From a checkpoint of a small transformer trained on Wikipedia.
Size: 10 layers, vocabulary 8192, 7.6M parameters.
Architecture: RMSNorm before each block, learned and rotary positions, no biases in attention or MLP.
Training: a variant of Muon for these matrices, 277M tokens, 4221 steps.
MLP neurons of a small language model. Each row is named by its layer, matrix (gate and up: input weights; down: output weights) and neuron, and shows model dimensions 48-175. Each number is 500 + 50 x the weight over its row's rms, rounded and kept within 0 to 999. Numbers have three digits each. A neuron's up and down rows have the sign that makes its largest values positive.
Before each neuron's rows, "fires after" lists the tokens most often just before its 100 highest values on Wikipedia text that the model never trained on.

fires after: "-", "|", " |"
L7.gate339:464589406466435505514478478432524544485526479520561502501542526489506489480455575474553555513493555504585510537408531496512397454481579452451553577485540474567440394476399508570550488558573451543523515345553551473503525440494472497501505479433453459487497487490506532465520565540455600553580585498452423410528519436513512532521506478574498447368491494505504485412503469481480596450555
L7.up339:466454564484401507461449496536513507448539442600561564564509503466515478461441487484458442488501577481581577589535510547574537425513450540428504716580479594574509482438536514494499590540530437481531528492490488475498445527409455425565462480493545564543454490549503515566484499471518497513517494444495436455521528458536536449575513525533474424476544504543467485463532434517434419548518
L7.down339:433467482496496428473499341461459433522515552483484535529378515525460564480564555469527493540475497467455496540422529522477440540485542485539537512539517446505569434463516525459469513610487408437578601392481462524607504451514450513543515461521465441416471547502530545472494525482482500534547591522465567515440488476455497549440534465557437552460518517493513558532543586430510542564493

fires after: "-", " |"
L7.gate275:459528502521385495543464396594540586506473538491537450560506469516524483469505556527507517501459518519518507535401478463497533501409470541516492499519512505493530441494560519440549548548508392466629577524533483446593520538457515519473385531523516459448541567409487571511528571527479498515529530525403479407438525536565639469489536538411561504581557466531530474456493471457459502454442
L7.up275:455499438510537561450515539469491443438482559545537412539447496537539561543559493503451505424490379449396484502488443579549566541477490428555500513562513428634446432487523521508498580507463509479473569468478561503417492460485500434555450484495492535432542508525398550458494553407529486516475463592462564532601568438588481566542473501498491542509578518524526540473598409566541489490486
L7.down275:504512500430517424522522522470418447578495489590534489469568483530566519577438525550707440374526449468431570505472422481595514490467521396512521531458434559516517550478408541443494540488534475565566490608496488524543488466531485438524499427468470488438529572540508460473408511446500425529510524538471483479512526358530418512433525553506456534444525430472526604538553532433577543515593

fires after: "-", " |", "|", " the", ")"
L7.gate303:510530462485444465443501474432565520513563527517484415489469485423459511489601480571548425478573542447513526534564547508482478473501499559555500482494603460495553476509513505417462467529553497501507511561515508469540411487438434540484492418524429462508544583569511548473539492507454589526473429461494425438654482471549407612550525595547508472554491462527574554505511479540493367503500
L7.up303:534502565487473451547518577437451527541574494498484407554524562542557505538439509565462575508548466436436533420519575463544537545549445572505435493480476564548492490454449594480484460473505467556449604438496566471478513451552521469521514490541572482575446588391513457533460538443523512554464467492413398626558496543497488547489597485564563451467420489495573540499482443572494506446445
L7.down303:531573500532507477501483419458499493479501550560467596510517534525503476537517530549494411566580539465511530480516590484412516454446441481510517510444485459487483483519449493510505532586559564469561544485468539491554501536523512514560597477586537547596561640481376498430531536401523570528438470486493508486425417489467533563442483556534476441493525491565452509595532495566601465465537

fires after: "\n\n", "\n"
L4.gate17:482523605487512506496550554527601590535457574523460514419479499427530465510492512596539471526508474494486530473481427462452556555628538496611540502499468465478510517502528520498579413541511461488555566472486429506471461478514557595511519539569485471531502579538483503519482506441481470507459511499412422429539486540506370483503561509538481494582548550511416446550438526485492505497585
L4.up17:493474581520536555478469567528526471597517480454536489472544520486539420477482506475460555515464511458454414518562471472464530539526542503532396435458469455477502486493493572568457556372537408446557436484617544483564492477562507476422526566453439417605438503524496484479467556496428561469417461483538475550503552433497569521527527455561409336563457429557422542468375488531462469453376
L4.down17:476514456611480597477459451491395502418493438458418479539647437546489513464547460519537524576436531453442428559522482452577481459472491483489454480592508555398528506455503569540503603500414556555546466477554515526512547445439477456496506517470400509526496368532533489478506487527544539530493538574516519569553512448506570450433537472519502484468484423536532592486455516518520513527454

fires after: "|", "-", " |", ")", ":", "ia"
L7.gate331:483489510584435433553443504465488460521597590459523423503481483609474433521594541493487537554432507574475510517404453520411457555376439487510562544560591471472450410441449508462496562510545503540568585459625434451561585500474475455546484425533576532474429489488447462511462565496489490466516509548511469498502500452412435472487586517505452543462492479466442514511445502494581468445476
L7.up331:370492519516415525524421513545508573536554516460394516571463424578535530513487465480562490529559487482485500477510497489457490510586559522561561542464529504505583444528493532485433526593479479473497533485584450486529562497479498490486481429495528540580432478453561484554477581578432508431481567448458440375576506531551517513450613524555579551435524530456394460495540547465541552462581
L7.down331:440572478406575479497559506524518439460492410564469446475448412562580570488492444552487484526506491454494467548521403467535488560470484515568454499535558436424620527469566474512611482497485477417405472489492505487505605514441523470517456548479591504563428470505481383517555494525445505454492535518436521452554522488505541506460504625476483483547427565463429546494534448426524487569579

fires after: "=", "|"
L4.gate369:406542494382577508413596444543458516525572482510465532524484457536508431496451481497462581504467390511478571487512541568504493462529429553558544454502499546458530535483509430424634462492579551420501494487519499473521500571568528522564489463411462547502483570460538572476505536500611543531514479529597460532638407551509481598505497405460451481473492522558531547498512447446526384468491
L4.up369:550628501493565493519441478488473508594498495544503504471466524443561474517451588459517504464457537558648502564465489464556547535469503494519474471502449569590519566479545490519449454483410517613490475514562541517454430373516499565509453494546436470601469453498435504482432488461389525454530517443491471450516455525585543517469510489510631534534506501591544498508625481477564540498482
L4.down369:520521445571625452465557485513531461379468514485488414452497502447541435512566564599471472498539535534497501556508561547453484467538507509526438603533487541473508605495500504487503475536536467494451537462448457571464596568446492344503471487538512536362490450491547542469496496434527491508504431575482444439532525511509438499432427475550487557501497470503510456464513421518543479448488

fires after: ".", "|", "=", " |"
L5.gate98:550522483501514505436505465543573520543415556514531472491479602572530454461553554516433435453480452469542531420536518486480480416506498547562456552500561542509580535436434573514491448459496475401477610546538577534503561517507558458609480470434560517514512436577508529523412537435465506492398532504517435434523557610587556487480507465520507450496450529439486587528401528430554580533475
L5.up98:395517487491467504543514586501399523465481543567451486492598503498485446500543375384555531541450459521507562459483567422455498490524539538453519496607504451477508458522543503497471484562472502536569501476502490503480442528509531532521561505639555479514543468608428502586448451517420400494538581540469550465527548454418454568506504408469476423480473535520547576587420486503469470402450
L5.down98:483514418470548450542485520460476503522504494532522475495447454506452507490462455527479459525489526552491589515532470575494480533441441586535533457469428544560490506587496476494580484514529532536583520423508544512582507513472514478371582505465445554507437304584546557499538569499533471439550547523536547432551550492460468462517549494502494468436495499528434545442589384516533569515527

fires after: "-", " co", " Sub", " tele"
L4.gate16:508419464525560530483504542469469467504603453534524495489486396486542569531539413507414486584548492464507470505487503516444523495487452499460434556507476491488606555455469538456617492626565470500453416529415520593480478501548449492511514506539472548540573516437457571461447544466468478524472473524409486576539482553475449459493478546490548468513530486551528567520575568408506409533538
L4.up16:480450478436506466530491536465477437527476477572488524589426516474532550579450527496523493509489473406514426501509559496514438561520594444497489455517467502498447655544514536536469488584530522479526568482567580502494402439571544579533453445578408488416371514559432553470488455466527436489480488399517404480535586479537483579510507458488416514417528474513509506467513514558472576472515
L4.down16:485479547563434443384549492518349485444522536548559492525521562429440460500564453588481510464532530492565447468407561442538460569512519604538474480565518504516627517518542489550513561490460534487547560417514491532463494500433441521455492454574475480522568505442486489569492542452461541547515586508534507442399610546458432517409502485537510504536499484474421494447529458433523460496599

fires after: "\n\n", "=", " di", "/"
L4.gate119:453550513479516490563589529582533507517483456467513521444517504522449541601556560531466443533473470576483528482413495562471411497625555535508456491467452558483572491562531518508401431538487473455538478532514472468548520573489434484450531550435525499450440549611438565481408504473554443567538588619528408509562496406481489576526592473449504426477585506448571626542530473508489421562524
L4.up119:448548503436584499572586518548541512550608599566415572457541463503469538508537564496402521527496508486536399508448450480538525528532453527427402517547556524524541510458429495547511426510416529445484437575527484545481431585545475516458587386497482467523460519546438455452400581461480535563410474448502494539550495459496469430447524412418447521544472480516535505433432444472531515499533
L4.down119:464472583470430446465505469515554504557545480467472598542501509502416540505514480520516484460500479518426543534492520545540486477456534585497470439579546626557463515524633542421481429566457490523469411521494489618513528438490568387422484570502541459552448543561524509518508492493512527595450544528522555478519483572542578572502533630505478523485476509576533489581589585554521480590494

fires after: "-", " his", "s", " two", " His"
L7.gate214:530509491537387447502449454473555445517544411416556414493470511528551434484453532597442443490539466454525433456489574483465552421447366465469435532543480467459415375573527538479482531527546439556569491485416499519431480599512550599561474488474463551540504535508504552414478432511531517451586537444421487501519458581552524499513518499540572481481497480466487517453517449451409481486546
L7.up214:466500517490404514500570537549555528491499463480574580506422465516408623512508510533524526552509502561418452405478548519506486488374486478580584542457449540619445513504477450503490542528555538549485554532533562471464466455482490473529465535412530462487550463505541510494476513544496574538476487484447547498554601516426533456510538609500519605480527453545477437493601504577550428523563
L7.down214:541567582419501505477456436426507439528485442397535516501564571497430433535513465550519483415487528511534440568458499481528561579502493506465459479531510585576550483585419593568522471456440361460560482523508477548510457487553452546614570480588438533511461496477551453524498549483501467471475460459443453525493410421525513574493492485549507512511529522530526496548492559490432524588590

fires after: "-", "|", "2021", "=", " See", "See"
L4.gate266:499446465468504393563507521400508604426543447483470572472529506587473574586499459524581402441466518420553564547528525525514543493469440535439464445494540573505465478460472494411556473563516605474528539524472439524462481517460476431473570440448485496512527574479465468493473546472484471329515572467508462433483492532570500453549496570465453537436540419555490472532474464466558372454499
L4.up266:526512486498503484536503455463555536499448562487449520498503455506449578560570554511559455305481567485474506481534475517490484495597417621504533496418463520461481528489543465426511621570507489471436562529508509461533419452650483544504448537478450468476486614497510483488452519527565559440488480484452476360478573544439581465577463523474537560452542460516479476484563531480378467498495
L4.down266:428541440558513518434508515484504510590506488462514531490559467557428544400470570471470527552588509424419516478481547447563474615529540502495419432508521448499505463463410535430391522486500544461487557493513445484392564418544513500552525457442556615478476537418565493439526528486513523498562528472573458535457501423479545481495432395554543459506465468524473484482510459441489442490516

fires after: ",", ".", ":", " that", " said"
L7.gate389:513551567520516548468538436452579455460529505520507562534426517481518546494538497527483515443584553495484532504535666535455490404565415496511539599567465513529475500519425501462523577555467489399559510516569459586435570571495562421524522480467446469528592540522526538512484573513459539460449496466519529476449452492533508559623477414597542482425491501465477474406475445536487514508465
L7.up389:453554603484492536520521512502515450369505476534521521513505534461454409511537601451462405403520518432448540473554454528525484467502460403375542460531512481402542504472519489459444568513461457500432458467546501581471475453472488491546512445534451446497560435424579436604496528525499487450532551585427596450564468547570457523531489438486447527534366477519491503446433449569535567485522
L7.down389:549422473460578455493529526519482513553534539489450521534503541507474473514576505584456575447534556505538514557462439519465497536567468430519493511463514552546485502503412441503560609534422492410499415542453455503513450572571570481447542492478504559422504523571483617508483471570557536534519441479481572556461520550497432482472475491532538470412524544565474408420593522485484540509385

fires after: ",", " (", " 2", " 1"
L7.gate305:450527555491460474481534540579467544478464551539526483594506541554468597441514470484521551463585570500551423523491462513527401482495537505420488544531477512476533500497485451403444588506543458478484496497500540514401481556544558513553490407483489570537514464485509430496472393392416540521536552443506443603420521529518532538448430525467511501539511456522432517482346414422501498498530
L7.up305:431528495409570499472541453460567466628472400452451472524501523447522527494492479484368581488569558438515489451461514525466499468417464539518408449502590484435506565502447517473508442563513499476495627490532469514479583510521479482493503499513562420569384490514512484578511496553400528521516407469554492516458425427453464491557486481477534533557526479317571445567533466484457442483479
L7.down305:595453466500436484585409620491596452518526441459536540486442374423621508481497432460550570527512475441486433519542595531495495468529515493518486506507519466491528458397501557569589472533497495505533484460481431486525444432477437412486534501480502490487576513562463572457551500458488478444520439508533541524562495545495569516482573547468463540517488560485489385545492576500526433596490

fires after: ".", ",", " it"
L5.gate437:464487463532451424680443467445412593520522533503522506503530490530509522531490566538474457455545532493478540502463420554569419353553484381484503460524426570483495510575519542413492510561455509553569526533552520522436521571511527511494522491528508536516545565565452454462498579534423486532528416493493484619471496531631502438541528445486545602466432434507501523469512519470469538502510
L5.up437:546571543547574575544522544425474556495530501458381554461489544403586472489609574422467476542503550577542500525488478532543492439488371416566454544476543519460525469453472499487490458464520520515484435480531497456459427536496450490531520435478575397524469522511494596547456522491464523509473643535528554516562587476490603499542498419517507448478448478412566497437520539452491387492479
L5.down437:578508527669504501464635480544527380494474641471525523485482578563531485497534504478466474415540493468457561535526557528438528457469468463534494476576558506489515555498527495458437410494468520426539478416554506585490471461525520498528541647492501568508539598565491535525478460486503464573585582513536463430452475419455531437505493403549419456420539406506514471466535471529528507496443

fires after: "\n\n", "="
L4.gate114:455508597566587513548554530517434467523479498493433444535580533475489510510504505481498483514563606610516583548519493490464441537485481529496510474597566503544516496524412534441539429542556453524587570531466518503473525496460498502360478602532502572432493519492498592565595458482435537503443539443547496557491524441536435463532598516443528504533628512472512442579417576525483454473505
L4.up114:408553501534467454559449543480556552534520418472485462484521458475483537446398549522478506528563573619438500573509496588478454587534431558510548457555464505504493461451488486479444518578470453515478443597545482516399555540453431486463494485493515568476441528488440513415475523420549458583454419592489582514504432477399529473509470517489534520506543455524472529493544593515523487497498
L4.down114:470471588510538484464523512524518481578524456382564550397509498557447491513447464491466634530509449529485527596645498409483543421483515504557503380464474464614536468476549460510494467481552500555510414469498510495482409455575413370550476574513541496449462551491500501501459381537484433526546612553513502528535483440620425501535498540534533510539532500510516490455539533561469501526531

fires after: ",", ".", " .", " and", " that", " ("
L5.gate198:387543503490522454550516508502540586480527539516588562494509564559471391552539576533513463443445486488577561438480560502461537470481426448561512450470559518441398607503466475485500496474459470464564565464550504583515398532504461432499441499451482570576497520453590556445500590473534534517498463501449537442452498489460586471486557478544405495404505484490480467395464415479504554524557
L5.up198:460574547521537456547438465458533490451550512546468508521623460524475400473561634459449534514530412587540531461443483574414597449492545430502515464464560528456436535476448503512447487515624597582496501415458514571602409516501420397491549467472378490468418515480507552521498535485480516540504492550485486516429590511477392464465559498552428458451445496415492515494483568481488511455553
L5.down198:498450494472494447479466406459423525409488547538483502580528532455497569397493487545482369514510520450553492478449479551565555414441539453552495483503551638480528534460502505396502393526525474436516397461511563502570559479509508494543571572456451534545505564461456575598437452567572566456477541480488479506545516530462497559513577576532400531448500596536526463505509543552518520476497

fires after: " |", "-", "|", " medal"
L7.gate496:478549421455479477436506525556543582480584516469491541480476548509556573436394544532454432525493470435569441514540502547518483519486549454511517492510561497450539482525535513538462586612486543585493497421493542490489527548529440506545536548488587486554504502486421453498448443452516534570546519540447529358477494412492487522453462410548586469370524494578544437484434455503463458465516
L7.up496:526513521544491499525474415526504485607575476429602534498538557516502553481440486540531458508544552459588530551457487450485518516477530559521531439527485488548457426468525479572618631457543492519601428549472554471526549523462494514522491401508517511565472473473613520483578587456506559473530528486415493465566557550554527458509574472507536474456468469392463621513510525617536445551514
L7.down496:512557441517500509471459513502466520475488450494423494529481419523456460547571541517451469553563601455506517521588488534474532488502534631624512528475471445500534425485406556430573529474573486486599520573475426532462485556505509493576474590464563521500569504573506478480479531530472468467513540544527560488412535555483548399496501508539473568523431549522597515476608462541488520501521

fires after: ".", " |", "=", "-", "\n\n", "|"
L5.gate51:529536566606572421479429379433565618528596511525530449458524531497564493562465560509503469420501551484503390458478431535500499473507496556461413516486450499507489500477486506486503416477500481518600516518473516535551552586505485407513527456492554477574452595400504436485505524537447490541642554484470480528454511565505502487421562431481541527469488512483491526504468533504470436491527
L5.up51:575563452539514536565611401482560526508512616449472468503547517533470456508491483469473423568461629593527510475427567520365528486514422515451491568560542536456577497458498486523554463523467479479538520421576473586533546532438391490486567538591551484454502469556529503486490496435520477570455520489510539542528479552564450450515599420469481495492488534459433520605468537484477430545491
L5.down51:564467402437503542459512500495548471483492561455478511537449556535374492481519491410530435528458530533517490595456407403526559515443513487534524542461506497462593475505558598512595459484538508580528484436563528559587576568575446573570537518574467576498545471548600559568500477477465519552492531561570604509425451444551579461473447413528512524545421497440518535539523460549518519554452

fires after: "|", " medal", "\n\n", " (", " place", ":"
L4.gate131:499500467498559459380574505412536573520553502549454431392549497514544577446512395379540517429477534493456449474488431466611499628532553502544509577532640516565511525482544482552467522441494555555544585532538597537488436550501577555528428462489535522507495453477496434519469551461471485531546456540439535422475472459469462476528470547588535489543566456434472460532515562541513471489470
L4.up131:441439475475522413403472468429502476535508527513398525462545451555491502499513448556446520476551501453518418521495565494536457544591489524501500506423598400542457451458399422505576536386631505475467501481539508643515490491468430411532447498496509444428601514560576487613525603527529491526556556475491514536564545457526616517512555503552482485471397494531477425520556519562512390537533
L4.down131:599460522503443547522504511491476551535512572500440491473449492500451480484504502462594486459535445534508506439461510463608486510512553497451482523525508506494487648507534433527521477459527546452541535474541485525501435533530489479538495496552488382510475426545508479528467473561574539533444595554487532588575491457476492590520535499463647487547457471513481538424570539598515465583451

fires after: " |", " in", "|", " as", " 1"
L7.gate53:487464542438469523452540472604431483513505466524505513466533561552543344534560480542493515529489504474478548399474578431533532463497532427470590510481554497494491408494469442391419501553500511512440470531544607409441518497501550460525492569577477516523450465523443513392464537431534531530438461437519579511500467551426545524464587536555413463590496527540452516553516452564478541526497
L7.up53:440499538551364553484437420487483446504526520504445539377520537494532478513519423528446544445544526423532524521444520551467558387411521486510578517542580557498523424470454471530549479476495535572532526555430459464533464351477472520524460448527540461545449508543388600424505543473450501444576519513527505487455451543492456509450524569526570488422519510556436574525425446445482501534503
L7.down53:508507463465544492524513540551562500505552607585530504474564581490452568539410515526479478442510571475491489510547576497482501472377580522497570522593504557539488417511512463467489517438571484506476493544506501488568407518427494515501474577554406468546435655463550452511458471476477495445456414445386575496566471495515456533525544431527472543523542424472547481509454466447555509510519

fires after: " =", "-"
L4.gate395:470477516513427540503490413500541627477520488498542428396466520469534491453409446468494522417490574451460471549552556493487462490596436660525539580444484593453499555555492539548507519565504477543465558485571495558605589492481534477439434385520592509606451498538604541516435456516499462570493451517533440522487450529575515480524512620575546532492546468491484593537496532564439533498457
L4.up395:552581539494496501560518562499613501566577570499597549486450578510462475541505557468539512491360488499588417392482499460502623486570462499479454448489511418546417444493480460528530567513417437510509528446498464361589533519523472450520499457508530486429513507536433454457387526530495519561449513500580499582545459476478477513495550503547481598517499484520468491450456443550430457522528
L4.down395:401520476485412486579508516555514436494456467419447456445573571460566475514476465563665434615655452523453419553518507508443495513447497527485506584486463562550510476436461539504542518514556504542543446442476544487518507539386546473497488491620536532507563606449571421523529483478515544431465427507519490395462476437467494576533458522546550522505490440466536453456486445448524504541490

fires after: ","
L5.gate12:520573462499558522583488433462610593405571509478504521438513498482507560552535482440566541489586433552533435418463510529451467544551435482367511502524540592479575495520428506467501496490546464518479455499520483543495550451474575437441491537485535517551550556469617472498536557557419595483516567498545492524402528563561479431469455581446478518464410560499579473503644566489453466473505
L5.up12:494459529490309496494541470490534453556544450494481568512462617449569500383515444447559560487482586503437384535598566518427453603508470514512475501538522422489509436514458488438445597488475546434501549491519510524545521553487493567507401448505547442471594550512527468462469461540444558418439560467420488484616533506524547544504419488478477434523485483475582533474480607482432500415523
L5.down12:542511433540488541474545500521522514573545388399544496559457553493452536522540484503473511571578540488451464535563474530544482482463466485478432538545494498459546498567555486404524445493433651588509470448580508475542506451511499491491481495533567542474408594469479467485503396498481517595434497480497443470532529362478412493468451404491397586549407444478459557568523479478461536612519

fires after: "\n\n", " man", "="
L4.gate314:486518566507560509502515488523586533484502500603551422448487519456475538476436499475452414475510464438566514601405530516529584484528424478451530469574567534470555500517452495480548434555470495462507572548419484413576581549477470480425479500463503437549442473535381580535560429435511516433462498576386463396517603487588427502459465498562436526414549569525491475515442532531397512530482
L4.up314:485536561450469485450527476383510529489553552575531518574520554460465534377473518488538549389485580624435484468468463452518496568636534466459485424434475463434515489501480532376535478523568433488553480594456567430506534433594494429446505516454395455527464448528498491449490453577528564603457450438503493557512507492467521453509543478529552436513579500506405483551527495479558492548459
L4.down314:505376550488562443560603531461600510529465384575535513446485458522486446551495548519390553463494480529482518520474517513531508535530545466492437490511521452528527495407503454503512423530470466449519397500483590460497517435562529469464548506488436502567527444461533503443508558525541529505487521487487517474496482478424575512566552512538455594498616468465429419549515591456507656501423

fires after: " |", ".", ":", "=", "|", " player"
L7.gate467:402507477581421406485532410482432462394498470536521455489491451539488460540573514501514465489510516437401451476453517527434514517517432522497524563511457514441509502488477491546495508512512454513610471555707538554536533547468478503397569516506571463476519499500528526504553475508415538450597528561550503554421487540562554513548530535572471389526458427573485494543584487568511572545512
L7.up467:516471548450455455501516484507490535474506438475554566510485566561602464547559509477523538407500499571393567452478572507549490543504457471515491399527546535561481510525491563450530443446515503473641515474470515402439386449576530471379450501427495482511564534467446522438456441474493450521600555525568526445577503589522485518533477581500521524488501494508476438509483547485479552487553
L7.down467:508528460478548520513453440427477568603486408512514491522399427527478433508552459460540512459432541547527530476468579394425567497534491556443499539549519559537427453509500562446527466470553419493485468523472593441520476435469557479555477467429519473549461484485435534494441518502549545569526451469366573452508479547524375547509513464523485510466504521551497462506503475497472504535545

fires after: ",", "\""
L7.gate500:564459477481540514508578585517519586456525588534440528497540470512521608482435496449577592439536458473487441471546502500394455485518474429464414588463484489512557494500488564433483588419516507497596486612506491559498534517446501522595419533520516539466497532496477521465434510429434523430532577449444467484509493479499545603487465395414551536505535500493471544447611518475533414526509
L7.up500:472524466499431529475493457469551523430486516557514463440537515417584372571502490446433500481542549559487405456518449632591459528557481524465492433532427532504528492559541517477546491556560484543481544525542498478533603478544598517539475484466365406483526470499488483513451473491421448448523515503483556426527560449480396578442427484456486560479523534452534593525488422564537621478536
L7.down500:492474400528456494568559547538549390582498521465526514578522508502532445549452428517481584551517475514462446506437451461461429449475483458513505449482531621519499564525443549607481491482413556583509439441488449524488545560527456503461450476504534523470512468512575485479483613515481484488514520438598444485501489545516426454458533444547595445551527499491435490586562517430503550586436

fires after: "\n\n", "\n", "=", ":", ".", "-"
L4.gate176:443453522496460494482413503552491612509345435563520473518464473624542482495591445395523469359551575522476543560475434465499522607426452569526611547553542522542497498447507612523439562488500551504548510498497534464460543568557505426503556524460485409478483543494455525431476470468469560473576561502546403507479605461510546573516474483571497535494439475511404466500392478452480462421469
L4.up176:481577459601546471484466381401518550557460465518517505486484567563493569520547521485573496450472518413513568551430509465500521408559485604511488487552471457556561522438520555478515445462515472542486552515591532484482498483572429576459484565557539597443438565478428464507514426497542443562479529447466393512517476465388545456582527507539582560519563488426505509404452474515408410453435
L4.down176:500468523495399539567445488462515578589470495470483463534500504600544479485562447483402533469498408632482573538459500540491620519538500482550549422522509405465409432483555470543479443541562477491528485512471512475460467619601510549490517586499534502522560476475525532528552454461504492511541490449482488519466423565489514593501547508456465396443547490545518558501590522442498495472373

fires after: "\n", "\n\n", "-", " Ot", " |"
L5.gate276:454499566472563495453486501527492557531476486485488508443520561485545573642472511491472539429598507482504504509474498498576564515569467571465485468483514481499624570499541441455493386495508498492517573490558479434469502509471538496553534425484595513538486543487502509503578545468438544433527438494511443477484460565572521524427488542530550421475527457468505483469595506478421524532471
L5.up276:436456599524452452476517489536490462462427510485493454549478492556522489521426413547424542439510461540509487397534513536448502522481531379546587550554458422474375482510533475472366502536445493509550453558538432610543553525453406544531426468472432428548464518561491437579488481494616535532519539482496519577435564542560541549602494493482487491525476492516462522522497476409468504472510
L5.down276:502528478432553493507542523467453546591486440553539573474492509388438536566550490547463487497588519374551515511509450479597492584583514503530546478515454505442536553553536461563544442466457445438514680510587522453487469462547500495456538464475547491526424488549453571493506561481395529448472465503555505544531452494544434394355445530467475488466499548485408445525558552428430513531588

fires after: " |", " spe", "|", " GF", " L", " e"
L7.gate233:485478506523419521576474465499406436517539548584571452505462578474570477532474549502537518576559572489505534458595517378463482440485504351490502509474599510484493429524554472512534466524537465485502546442596555420454454444518532570592550553506457463531473501485527479561490510574474560491574509453451489497525486476495457547440534520555477430615576526616452619522492461494463502443549
L7.up233:532436483451466563539408519453463453486563440437486465465549532547523489465356470476523458467485462413423468454433471526548526472490502499576479498497518527516484469471481585543380476475451551519511571454569416430459529493516521470506486541470599511441442555551552522469562529452506532526452504388482472547464444525497503555499508569404426432490436557541425455469406462444390513490567
L7.down233:410568551517558459504521440509451444411482513483496520618584523434478502502574515477487589495398535520496478558526578452463433499516582461444531512458429516484470502462600471534530509489514467425554454382472528472499487498485514426496524511511490528447553498491513515578494447562453556441550450507542576537505602553494507490515602539555492499444493522501551571517511471432449454457486

fires after: "="
L4.gate463:527422495481560512458513476611531574449502518524495474419445520422477424445503500560559442537449551550563536572389606401503552491533502437534551535541535525447486528476499489470513513516518548432542522446547533508577479498526481480550474459521461469465545488508443478513528588515429490464526534473492498475626519546517500496501531503511595525622532509611487544541485556465486558498474
L4.up463:500520475516542521547470539472562475533436571485521500495518529544544518463587560509475411539513513547543509507432431516493573518423508461441425550557524620533544443453494487516508480501560530538489523488565529648473461460417469547584458531558579560463520498484531579553466403495441482428440471432616495502406552553540491443576446471443530494592472459540463534452534491450460551466528
L4.down463:508474482494509458519575500470541520442558484547560527468548469384420538510530532515630475487503459533487545541411560525463563448487514465460441473454486536395458434426467444496524470507506488473560440508549523508517523479430506395515580551509444529447495565523421495493416457568424448560447528521529413434498531554528442446487546556562441536477472498561559550620449519473473590499423

fires after: " |", "\n\n", "=", " (", " the"
L7.gate302:475426397520561436486568443513505463459611483489556437457520535484440568529477454523430476557481498485509500422429456537478531425400505482471481564558532582514533578547617506484478558470400465524496583531507543469512513489452476502521556519576473527379561494569396557529554524441472468558507455521631486445536546454479538607550495518532556438535513467495554413536505436500516570554550
L7.up302:413431439570555435489566523579459633547534403472485501526468521555424403507591612473455422512405492516550509527463567456486465393567451507544430548480496395517507481501502441553445573454482526485552635388529430503547535621437465493550431529507515515566456488509483357526450529524507602587419527539488491491444476544492482460479530525528472517465497590548557552551470481463491413496394
L7.down302:567458526537503425499548467548432488485517463515531525487494526490466527519549525484593359561479580622601491588538551594549460417534421534429409479481504528546507447549592432401461490549539511502517528469426444538550508464507514543461521464533508462381441548593519380554515471516372456511510470536514582514568434429549594531544533484457484473504538465535508534613536501445495485532423

fires after: " |", "|"
L7.gate280:492514560535448553448507529514508507499561540500478632572488541599534540494535464509497482520563529387518433532508532482462499441510446517446536608419453505570448536473508584468446459534529505456523508537489504537568487552574496484525492549429560479521416472466511490484383468406594513492493486472448492443564574454466447463487540406612548491473484496574506487434472487506518536472462
L7.up280:465490523409470487471488430505453548575512436517511530463532459444541556567532430470475442469531499439510531503517472462639462494502515551512611395587588433527467486490515554546565484481515436538599447498489528545472534571500594476521464544503533548480436592496376525539544543539513453521525537506485559671577426523467583552539536543509515447516555551449552427551515457426484480504562
L7.down280:560386486573574539424496383469467507556550547568488471481488522469513614469454538425522468429452579477488461443489513525483420558585499445510499573587420480524461471447500560473535469443564467480485490497536508481457523528527491476448469569529540535536461446519484541451511460386490448559536530524477505496559487442452528609490524529578478507548539497530535438538463523449525413546534

fires after: "-"
L5.gate190:537506575579350518458445373474475526605537478472468452507456462509524465524502562451483476487559555515474508488496498470487479459416523423503377570499488528552475477526479501499416475506533489496542510519559568535483418506469452560391509542579549474554558607485517500517528521454413568578470537482427431494544449501495489472520510510535474571446529493488531530529439550552492556511448
L5.up190:553478556481474514512503467458506502499515474482458606500524494584549401578542484505502398476434530536515477504471527482473517437447487564439508526551472378513484562487430507515423583513532542473555451460520534464474501462466522471602594496531424543439426518502511557491467532466537516531507455406513407567556491432405435540494581557558470443469478540399539522553465491499481588529389
L5.down190:549514449531497477534394484532441543610456448483490384522496530536470542487573426500437523560465481470499476488475523561490627550443498485497578457480576427576441490493597466495480508453587524469516502530533514460543570562543493470402423527504472479493547577523522610465526577472532506526575526452475565481453422559499489550540536447424522535495491489455437480444508527415542472510528